Part of a small language model's weights: rotary positions.
MLP neurons of a small language model. Each row is named by its layer, matrix (gate and up: input weights) and neuron, and shows model dimensions 0-95. Each number is 500 + 25 x the weight over its row's rms, rounded and kept within 0 to 999. Numbers have three digits each. A neuron's up and down rows have the sign that makes its largest values positive.
A block is one neuron, or neurons of one layer that tend to fire together. After each block is what it responds to, as a language model described it from the Wikipedia text at the highest values.

L5.gate928:509490509581494516470477493511500491511466517482511531506507493483540506513480483467484461463524525494490504485514519554487511503476486444476476564464485510521478507472484519504446480497505488473460481507514541499480488517534508497499544487516510497489471544517538466515451474503487516492
L5.up928:504488537570471543558468488499492483462476496466518494501475496500514452519474539532487457463536509510469488461509543512533515453477435529531512504437501486479479497502486516528526489494491490500493524486500503530496486527544460535506487473483519514549501518501514454518464511494504490516
Responds to: Heads of noun phrases naming people's relations or groups, often after his/her (parents, family, shareholders), plus was/is after a subject noun.

L2.gate110:490473514502503476542466516504542513501538502508533529519506547484450531484512463504505481538497534500447511504515503514438476460454537508489479511471475489503541484480513542457514487529499513473456483508497505456481517505479512541493479510535505540460504486479497490482500517459523488483
L2.up110:484473510462490506499485527476487497510514484500503517504486532532515479481499444524484514540478556459487523473486490456469499484534558479512454534514487506527468492519490516493522480491461501460469494488510505522484478540498522513518507485495537488484499483516464481467517513469497505477
L2.gate450:503426497479481443528465533480490483459506481513526508492549487520493497462504471517486509479486534461546497522497471551494450487505518495487498520509529501500469478494498460540521497482499508474465508512493470463562475510526482479531543494538517453503512527488552456453501518482492477476
L2.up450:478504508480476494522500483539504516497519516478485529541460517489443475484478512467494519492455512510496518495494471494526515508523479482495490520521507517556514503479524492550490502503519466457506539518470519502472534498509512471475531488545489518456468445508535512468480500504481501513
L2.gate452:537494571498470505516539490500513465530463465505511521498522504524526489460536481502494488519479489487493509552515491509524511470503520487435550525527503493503458481494502510452534478475465507503522527519487506501502520503484504493490491534510519522512451548510490486488495514508487512480
L2.up452:514476521475468527476499504500502515544506529470558510486565519494491487506524440471508521518480449500477520500454513533522517490495538477466510525522512485504524529542523478493458525527483546480503500531475476488508466481485493511485517518520541473569520521499471491502502513486527503491
L2.gate501:522466501542540520473489522503503497465503493487516505485509485462502485497544499542510481491518509480520505527490521497508508488486506486490549500512492499549484523500539524501451479504491479479447520527467498477486492464507470495496496505510480485538519479491487506523534503510477497542
L2.up501:464509494503517492451478516534488546452487502500474515473530509439523494493491489537514488475544506462514537516483554520525490496492517495491549505502496473510513495491513499484480489487481518484474507503479511490492480477516483487513508493542493507519484499485485496510529486504496484508
L2.gate609:513524540472512506514493478474459482548487487467540464467491482524485508493528504522511519516465490469527519488483490488486510496477502430472535491465492528470550517518485528477485505464488521483473498543541483537467506476497493503511525470480474508520450464521455514508509531515548513482
L2.up609:501526498460479515521458466477490526489550498458528523496523506510509540532515497496456473501467460462482523498486514486454493479478503490509485494479513523460496523497532506471499462493527541496488509506507512485473485442529493470488507466509498490536486475505507518506510486445503494506
L2.gate978:529510539463492509546487474508460465533514515522509479507471468473504538476524521467505499516516483538500571542488469498472492517500473492514485498464517500496450529470535489524463500472470505535478527496488519490538497483496531502479469559471478543501533461510496511503515479502516526477
L2.up978:488473505464468483522446493460481497490450470509519490537493479511520497523506535502496461511448487488508527483481449515516479489495529465502512517483518512507509487498499486463528515521508512521486516501462506496494510528554526510468487445507520453485479444478511508518527554472558509496
L2.gate1088:503561484486489455521454476515550546484566463513488494521490535488510523507490490537512455565515504505489505495524496503504464466515507453503523488497503480544505525453497519524545526524515541479515535517512510483492496490479526517530487490487496530465518489458531480439513499496482508495
L2.up1088:490554468498493508508458497495504490480536482487503509505493500500510516488464492511521474553489492484504542445474516471519468507493501449536493488530505452601489482459494526492516510470481515491542522470515486485461526505487511510497465497463520548518533487528544489454491504483522477473
L2.gate1099:470490471492547493536515499457496488459485446490508496521444478461544491529500518541520523484473493525468499480516505505463533476517507487445479475487495483520477436503489547518504528512449492525518522521490518453466489496477499496526500522521514518463481473523473494465532530506523466481
L2.up1099:481460462527480489542516483451512486477481479507483500525470484453495491549487516551534527474501463507470500492535503483522512497514522489470470456523484447512475452517494507536474519518511530501497505505507512479446466521486495539505510483508517496466485516500499482504516536500529506491
Responds to: Pipe separators and header or division words in sports league and career-stats tables and season summaries, such as |, Premier, First, promotion, Votes.

L2.gate80:486470537524493530501482472522513496455474492562518501542507490527523519531531526461486488478503481506545488516530487488482511535470455491518529542538500511518551491493515490423518537535522509517466524493549471487503462474517530495453516532497482479495526510512514499510530480533545430494
L2.up80:462455505522491511472514486497489492455480510558499498526512456546493513508533518453479478512493500488530522480526507490483470539485507505529479490510499537534464537502489481499480489544505507495444498516548512517482477459512501522458513505549444477512510478550509493508525489497531446513
L2.gate227:508554485506500520486531526480500470487534464486489513523509489497462536470505474517487475539536447492496469504492496476525501480468528513473471501507470464498543493540511507502497497468473466506493488553515493519483507519457525459497538513470474477513504498505511521485475530457514522489
L2.up227:516551530515504520463521483462502470461527486473498489520504476529465510475496498504490489512543473509487489514486516505523521510453535480476489517524489463520514463529485494432538502457499483495523509527502538494485470492490486499511494507515474490529509486520515488488484531507514484516
L2.gate470:469473490488530515467471480466507489480493483442458506502499473478480459510501515500500512469514492510463489493466496496492445489483459556524509484483453521514502500515530522533501506560502497509479515539512503513503497497532479523444519456479488516492477534520543473539512443505473501464
L2.up470:526498435480518512493480480477468495478505490504490530496507446492512495572517532481465515517510508562490498454501521502536506472464494494506499509485483512480518492474535538508525485521494538467491496529497501474462498488461491534463492464464495509444510515531545503543506504449463550499
L2.gate530:479500527483469499489503478489488493457475478499487497539524489485548510501448488468547486491511482483493492474456506522478502464489435478530509519515507499503492470478547470516537537453524476524530509477513529462460539499496511539472450553471528541490522525504530518479498522459537509543
L2.up530:471504517505456503501504487446489470455473448493473520537508480505530518491445471460539487514506482440449514548482487487488477487528449485513490497493524518494478490535528472518521547476522493511516509490527489474473524483510490522485459517462534522501535504512488529495498521443522529534
L2.gate548:487544517451475534495476493481490489509476466487473502490532478539548524542539480488536505489538470510492481487528520524498476508518507524529473515496464524498485555523474486489522516522482521512546492480527519510475488470516499527458567488508473492504532527501485513548489518454480514481
L2.up548:507543534457519535482474516488463455478487500499496510483508486512472505524496538479543472501534473483479472476503498521460474507477490475512517519495471491476480505472512512558502498505491523555488490462533532512485501467471500493481493511528465492496517530498533496535511488493477530494
L2.gate621:508492528518499505480491531475512476467450502516481529536516433525477502542495437481520451483566505517484556501491482499481524501469460505483499466494479531489470507483486528507509466490507456504522462471540512494484497497505473516554510534529513498478520514472513492521504514452526483516
L2.up621:542491490539456492465500508490532430486452518525476539523502442536492504542469483472547493516559501503497524492480521516490512512488462475465497467502468525534471498488463513530529474512500527487549469514528527539512504514474484493498495521521533473490545502461538462514507506476512496509
L2.gate1061:500502506477475477500494486520517522476512538493533515500455480540528479488520457505481505484546487490497472504462535469494491467519493510485481522488524490542541505496519507510496544536516539540484489496549514471530470481517539482522455503486467509483514554498527475534502547512501508524
L2.up1061:522506485499502457505485461504498541501475511502545479494418499530537494507569491508499502492557482517516488508492545496477526512498492494534506505481513506523561478527506517513520554515524543513480511505537525502519499529515489509454521501513449514500526499468512451524489487465488495520
L2.gate1192:498511513459533513506517505506465493483500497505526475498508475541488515474494522496508518484516452504515507515493500534485539484537454477485529475487498494528508536463475496501555529534499536493475506502494522532526495491473472508487497503504495507499486471520475465505515525500487486492
L2.up1192:510543478476521472487529512481490545514515527499548448447519528533493511491499521491517518465529477495469464490521507521500543494511507457481518514481530475474526485501462533468506524521527546509505485529473513485500468528465496479566483494475479524523536540504495490483504527490472518518
Responds to: Nouns about family, birth, home and personal life in biographies, such as family, married, birth, Early life; also table or heading words like Home, Start, =.

L4.gate94:484540446536474471450508488484475482520503484473535483495501520519454536492488459513499522475521475501481576490520520498520517486521470519521524483442505499483461495509546502491506518500528516470515479507498488486522491531483465500540509526469478511463498509485484503508569484487501504509
L4.up94:502508523508497504441500502484506455490479516475490485493487462515504499479497459511497522477517458528522534494529487535506480502486511527517499498458487480495471476477563487451483549458501540505467433518465486471491502547489512501557498504504474539507496512524516472485524498478478509527
L4.gate142:478510502505540435541529487484491487477495504501523508499537517514516464514482509467519469523495485509521488488526518511472460504503485545451494497506466511525473468490507513545532506519490521471512493498482480478505479482509548550489568486542505498493520480514492476484430515502516521512
L4.up142:495547453503479496529497539506507491486484501493531500516490533470521509477499489498487503510533440479480527520497477543501520521472522540477482478513480482512472530470516488537479522483488478506509528507502496527480531507502512473490479487517570523499552496489532483517419515489537513494
L4.gate299:515549478517465513475543528513515530532518505505503477513503483520556509508477474518507526513490460509542570506483477501519482520494460477520516518464461507476458517493537539515486507539494482499517474489562486501515530525541541470472509521524542518498495461492485530443479504497511480557
L4.up299:541489536494500490507516504482522520522500466499504456533483485491544485492465525520486490511458499492500561540473489506500472552504517505515459528469456479540433502472508546489496485501491516469513500502516509441494541518493506456493579482498500496501503469504497502516508517472458536519
L4.gate477:473540490504501523500530463513499512466495507511513564519464457498512542530498529487483490531465519529503536513508466502519477519519516479471471518483504486482496477534488485508495488492461560514497465501498519511439512441517549514542511505501491526507492540463484578527528493468504484472
L4.up477:532508533483529530508488484504505519515470513485501498521513539513525486514496522545491471498511486515473507520495493497536479480481484502529478486490509507449460552460514487519519517497444516505526497507504475470490537500505507535537494527495523506527498551467507547518481476505462456490
L4.gate717:505512526466485488516468513491498472491508496508505503521485513489476492519498517515532529563521523508490495515521464449497547497526524476502495539501452521496449514464489503482556517536461512452536511493563499498504524505491501515505531480495516524478498491506510495487480484474494471546
L4.up717:512491483462478437519531499466506507494487494500410485519562513518471502564511510505509493499510529505497481519484523488518534513579531474473474504500453526513488551515455504479504499513465520465503503468559473522505502513440515541487527500493524508493489510472501489483461526449523481486
L4.gate732:500499504476525493516468486508471496465525495492500510521477486531430489497500577519480524510515511484492546484489497505469506503539497481480542470531473479513492491493521443524480472516516504482477508493514489490447480535501522450470461453539510497504492457455535515519495479491564495528
L4.up732:514525485450495460498476498483551505502503521510485534505497478481484487497488539497526492571532498513513490503494482481485530515554491477493492493507472485536518519503526505536503480500491508524449519526529522514523526541477520493476482465504542469517534461498514508516440446518546470534
L4.gate764:484461489500493520491483480508539523535533518554522508505472472509485500511483531508523467519487492521510522473513507477541481466530510523495499515496452519483458483506537473497526541500486456479509542511503512505476528514458464479508467496535467480502539451506478539456509494501475430486
L4.up764:525485457532498514487498481523538498537519521488458553444501474509494502502470489512501518553493485480519518518485524507521461534465512549492524466474493498523468545518494524502557471471504489504463488525485495500476497515448518505460498519539507516530524485495523518471487443518520496481
L4.gate1148:474490543509484476509488483495472472502497486509505497493494513517491501493488468508528478493489522501538500505462493468518454495479513468494492518513512494503492467512509521507482497510500480466458550489501436446462476520496478531502511506520530469519475509493540519504491482472506536502
L4.up1148:478503494477504514498498515477477537483486488519493494514487520466528518527475512485527453521484524528490537501543492485476487515534472481486529538526495450481472462495524524448499514548477517472513531541511507467513474488498513470450502514470528509528501501490513507492507484465484452534
Responds to: Pipe separators and delimiters in sports stats tables, especially the pipe after a row's rank number (| 4 | Tatabánya); also stat words like matches, tournaments, and closing quotes.

L5.gate1164:476513510497509479476484503507478493496498500490475474508475509514482505488445479469475510472479492490496478520465445498472509502518470491444471494545492494516500491520478476529507491529491471513508521496528474531528492510501480513445509483550491490471472521533496467502487457537479485560
L5.up1164:493516508510487481513490476494493516535524564485494517516483538539466475504460470521508453498485495458508548495484498509529509503508484471488512503516478534542522511488469480516488494493508505493507492523492501528521542517497514537460473492526534526475491519525509505530499498545521512527
Responds to: Words just before a description or classification of the subject: as after described/regarded/served, copulas and their adverbs (was also, is now, entirely), deemed, rated.

L4.gate188:484482466495468520530526527478545541523441500503498478475497524502466499471503548467501479514498505481490513487567485533488557512481502486535512484507484474502509486447463483483503524526479489503494451481513478501523462476511509526500466537477483483557490465498540452502502472507457503510
L4.up188:484490524507554512503504471494491496518465454473505482496508510508504466485481451449475512484478488470498530535524497552462572440502494452528515498511519492502494495507467424487493570507491519502523518463492455517489480498515472501518483497525507491479544478544502480506499504495519502572
L4.gate282:505480525535495506534496522477508503509467539534521494472490486496482483511490495535504481494447497526489492492495492525498516481519492529522535517549471500477464437512503532513488479503484503525493482514490496508517528510505473486534459529519498499521503509527499501550517515500499513509
L4.up282:511515505495486524488521515496525484509456501543495553485496514477479482469503543469458469489536485512525469485511505534494484509504459498513529481576527463472491486487502493517514514482500506493471507511509506474517493485514503475520486475451479468501496503528494509530503460512456476500
L4.gate812:515523510499511523514517475503488492520503448455475427496478465474532483518468483512440484471453517539474477505533466482504482475428468491490537498550527481517435512436464481532509527517490504505494455516537497476524488469502539507464475500494481493517533489507499475509489522508524501492
L4.up812:482469481496538517460505527498471477512493502447512502482488526504483520469499543490504498453550523499492501517538532478522540466527484501492485539530505496524443466485455494537495519503546501495522502543520477558491505542480484532457497510475569491516552519517511502485524493520487557509
L4.gate940:557502482504524518473492443505496467523514518493514532515471472491526517534495482458536542501507489507490513485520495528488474555467511507515519477457498505463494449477515472476496502535493489524521497513566483455539503515514538455538492529517499510460505494480544505516510496444503518491
L4.up940:524497487487540539497486469514532471526506502477482470501512509508499497545478491490528530471514503497496508495505503536501508502469483509486557499484522506444484473464488506456473505461487516512508440545542532460519518438493563499547504533500497534488481469474525486472514480475526486496
L4.gate1114:549440507498545546537515497526483526491489493510493457482476462515542513528490461499552514485506545537518503466497460519489461569504526461476545503542520475519490503501488503472535503515500506510517531504505509513528529542496510470497503541500484523491551478516485516484495495505534507445
L4.up1114:443423500503487503538498510426431542511544481491485480479486465496476517484544499522482453528518497523500542482518472517518462478491470474478513506505529468462486470524510558464489494486509491453490489446545484476524495542457526534516496543565491491519532527576475503535497448489506497496
L4.gate1174:533507507480506433534490479510518493491487511505496488486519483542480520509462544498485494471493544488525521451506463539498514491456426518518504497519528492481510486530480472490538504478510493519479550528490492512488478504473484471507483522484521513493471502444496567518483507479495480480
L4.up1174:540501493496531471555534489554499505508504496463508544477466475496513501486470512444522455508526576500529479500469479455508567531487449497477470482444456454481465468457441548522494538542477506502511444500503488515488459502481445528476504510534495515508509489456501506464517509483464479490
L4.gate1175:490494484500492542502459520492513528487480512508481494562487505507537450523483499512501489506491518492509485522497505511476503484497503464515501474517485492522500481451500510499553488498525481472544488500546515514536429477502483512494505490501486480490530495480447564518504524541482548503
L4.up1175:485497488539518544480493521491493512459477497481537492489453485455486523486461496531494486500490500475498522543537458493532528456500543504458513543546448488515491507506465494476483488506508516468487505486516499519569527469480504540483514484460500487511505555501477545530534517512494517507
L4.gate1193:456495504488497445515504523517469497451468509463504501507434476480501485489491487504513508471503503487483506486513535505508484499486507454522536490497527513504485520505502504525543492510541473488479466449528509453504506520508475507535508504534500494481483495484507493443508537503481551463
L4.up1193:476504562499504480545523468526474469520473515453516473493462444540471490479479536461483502487501486454492504460514454520503485486521515473488459482513548518497506537469495502524477505528474463520523542479496501462511510479517543489507511469458502497511539493476485504511485498481548497512
Responds to: Kinship nouns after a possessive in biographies, such as Her father, His son, mother, brothers; also list or table punctuation like Children: and |.

L2.gate19:518516499509476494543533534495508528535512498465466540538512490514522502510529533463473499481494498518502495507532483504447505467509549473481500503497507449449490472538435490535524477522482497462480498509518444510514464516506529511545497497529506490525506442471469517524546515504489508446
L2.up19:503500498523505444497527507498469518515523560505475505524515484482530480522467539455461518531530504485510484495529520531448459504484517506526481483502456498490529512495444501497439531508479467457455489533504479514511435521472453533524510505498522510524501522490488527460520495526478495481
L2.gate76:508523492532506489506520537447523507488483493507507521487489522491532516503514493494500530502509443501510504517514463523510526526519524468434514550482487497472458471536457545500505511517512506475478533438494508507486524515534524461500464494500512473433489487551517503508504494512521504500
L2.up76:509516501486484494501540495499466499518504482468515532485524526478515506504468475508506496521486473509490565479514479549507552580552496526485506501498535503475519490517465530526492503534549457484513503513484507516490506494544505521522482490511502520445477445577477513519552495464529484513
L2.gate335:510485498512491487465497502491476479537500456524488538492460514475518512502517508520462473486509545525495517495489512479507501476495545571504559462485477535538501516499519497506505473469454461477518486533499499514514513508529497473557510528467515562468518448525500512461446462466518543523
L2.up335:452492523465493482478502516474473508516465504524492512512478510533491499507536492499472474542506521540441521478511528516466523473509507533487483460481481560505500475487462467517499488484537492450487502516486461505515511518533510446501482499501523523517538481543506538503460484498513511472
L2.gate454:525482517503498467493470530450479522520496538444495488470510527511467559511505515452467471494524464498487518506511482471505500466495503485493505522482501504468463536462493515476504529467481493491463488446498484493485451513520527501474501522458526498503469476488482488510548502506483484502
L2.up454:528506453508533502503493551471508487506546466542506500508480537551515511478478520487471479521495442526482499520471497520508483508492556526518515495503500502547463505527526486497514518527532450461516475521496553506524509464493473527472522485480500529524482496496480487518495515467508501502
L2.gate606:520532507493473490535545539501496486505479506500482509516461485534492467510512488489524517561500479501534520488534486527496507438506530515460473495504498439481516492527532498513480498489497514464456538501495520507486482537472501496487527469471474495512502540545500521473468502512499485463
L2.up606:497495520501488501515517465508490525472503470529536473506496494510479513437505468455509515478529505540497515517531476500492482466484512493468521571502513478500498495506484480560481503490506526537507515527542483495510505476503536532495501506528492520478520465494528487486475550473470500492
L2.gate734:518464518528448509450512523526561504480517469520496527553476533496484524520517512537499531468506515506505510520490450485501530520507529532508486496538506489493515512508492501506473513472465466527492494506482514526505499517464492484485530491499455470481447478500531531528468448492499508487
L2.up734:504466548533443539456514529492504538513498495496500522541488507529493498516532498528484538497531463518535541501479486484496490525496508531502508502532502521504464503465522520512474477481472494488507525490520477492536514453519533495482473507501451508465532508551482516554516509469511541477
L2.gate746:539499522519485494512507493500499432475534448528526514538501486515531481537488511549523515523473491492502541550492514489519507503510522550492542543518514466552494501520492502535467465492518488477504501480496503550480485499524501487515511516514485461503498482515462544478487519453517503439
L2.up746:527483527536507511492461480488529451442543447498525512550473469505515477527462519527537489504492497505467511595500493502498468500513520533527513526524508460527485453483510501519465467468516495491507505473521534563453463456504471489499495477520482494528458491538461498474481540473495516469
L2.gate1021:518456457495473513504512536502490477520533544477466491485475502465495516470478506494499486517498492469501496515508487443492503455474553479479510489488510477497477561497519518490522513517526502479526475482515539546459489519544526545512475498507468474476474459486470468472483507499452515512
L2.up1021:540458489479506519526472535497466481489528526512513525524488508537501503512474514543515502499532512466483484510523450459501508423514540495467511477470501492533474519525522542531519522484537457490539496475483541521467467507525497560519477494502458507443541492490485487491462491500470487482
Responds to: Final word of a field label just before its value, e.g., Area code, Binomial name, Pld, Record high °F, plus named and according before names or sources.

L5.gate469:500544525512495498527512473465479493465477481511458472544494500517489502527507486483473491521484500475541545486509522456519501476502514457474526503521484479506476500488503498506518551536468527473541495507489507514464479527489509505513485493529540493470517495508564479476483509514520518462
L5.up469:464491520502491509520496516514506449499486475485464533490522492521514450511519491511478531505500503548531531513432484511457487500538521494550486509522502444542464500504528525503542536545521500484541514460505492496537490504455491493506530524493551477514492492531513481510464515512515490496
Responds to: Pipe separators at the start of table rows and word pieces right after a capital letter, such as McM-ur-ray, M-r. Plod, C-ur-rent.

L4.gate210:491467489505508524485535522482453478472484487524486528510476496501482452539490481486508480517527517469523493508501495479497479476543491531492458468490539537501478495570553472510461537481448529476519503526505522481529518521481490485494525481479539526532489534508487495502542472502525466488
L4.up210:513475470469494510471487526463509518494505468509458505506482503505519476505533478482525528480515508515511528510515464485529498504519495529497510464518506523466484504487543485500476545564528512471493477524500487484490500512493458498461483504522532519516485525538488480467504500496500448472
L4.gate342:496487498488520510542519506481494519507511463496496503476523527457515509507550505505508486461456500515489501518494520532545513515515537523449549482509510469514496532492481496492484483465465467510512523505476466512490511508501468495487436481531485510490462527495461520506442512498513459494
L4.up342:507512489542507498487522463453497495518507468485468520473491493520498464502476501448495529418443481530498510475473458516499458508496522541495530501476494490497479532519519490494542486474495436521515524482510460455481502508474460494497471512468485537451514470497481521519480501485475468487
L4.gate366:506471524426521516496466523517530464471487522488455497517489502488500497541530469500528474482498471524517499491503502521468501512500517513503516499516511484535496497500509468509527518541536528511495482511479497519468496541509490505473468466515528484484502504521535442511508495513469532502
L4.up366:525501484513493538509503534447457481483497532454513512486501571497494515556484490482476478515545518508473499521491480495491545526507498489477501482475509475523511511509467490519487515510489485523518484507499505508539524505475476508477491458540475496466504457509479486520503519522470519477
L4.gate715:497447445559506516551522474524516529480526467553500482468512501530520518469464457492507492505504437494508522494484483525476478485477470508527538477511478417503492486513520504481495511523485463521480492451493510519514492477529486557509478500466490480465496484493484529519509514483548443506
L4.up715:503486461543566486517461395552508515460511511507507499539551473489493501449480486483546459460519489480509505499487497531534451483471465487442483512514515488524509453520516527528509505513505519525509502441495532497528503482540442510501499498511515495467504473539470486514536517509532513483
L4.gate748:520533497498509475473522541472478469484500512503537549486459512450494531505481493480536494484495474440494507509496511492492499520483439452476542477472480526555494480522508524527511494503510481520472476482525438492493495518473551539484463508542470461471498507521526523504489525519556460526
L4.up748:486493449503501500483510522494474483476478484514509580525482514493506549519488463481527544478476460458503503505461501503521479484492493500457486500509508474514462464539479541468492519475474505504492442470493490488526465564491558504494494544505509459463500519487534495530516493506529464500
L4.gate886:485490508506467491500490455516478503512527500535465489482438478504530484455479520507494496530515514463461475471496527454465511484465574485540515489494491480516533537468536457516533488446512460490534489524518479495487500496489480568472492494485519522515475526482487507488482478532505457465
L4.up886:502464525490488442440498497502489473502518468526477504465462540496547466472501471489467535502540494400508513472461469410487501471487560480509507534538524520486503540470562474542521490488512499519506457498518482506493468477478483504499517498464515515461508539484512482460499481539483473449
L4.gate981:529481531505508504483529488490476480550505514507498508477535493514522478522491483468516538520507489528483482483494478490485494525457530484525485502536475496525507529516504536499503516555525532477476506495483473499479516499466510506491482498461542503462560484508504521484497482497534504480
L4.up981:523497491487483459503510483476526543484458493479451532489471510495477553503478479524490565459541505485531519478520530465454482538514518502521521508535529535475516474538495513500510502486457533519520489523515492500527503494505494486478478552489465545470521501517514488529514500517511516548
L4.gate1158:529502455510484521507515459483466505489469500480493522467520500495522514495519451471512486470494475474510531495454539474499462554486507482512501484526485475484466547474541499498453487483455527491485513488497529531472497463540502466506481504508505528504468567521534511492493460522502536519
L4.up1158:514459461499459552505459498487503497491466500476485481517477509548498514519549449537465517510476453517549538447491525463503475577477499481501478515491459477468484535475536493511506494473470514455477489508524476491457481487496516483534462517501507480534502513543525498544524464476541474510
Responds to: The word "as" introducing a role, label or description after verbs like described, referred to, served, established, plus similar links like became, into.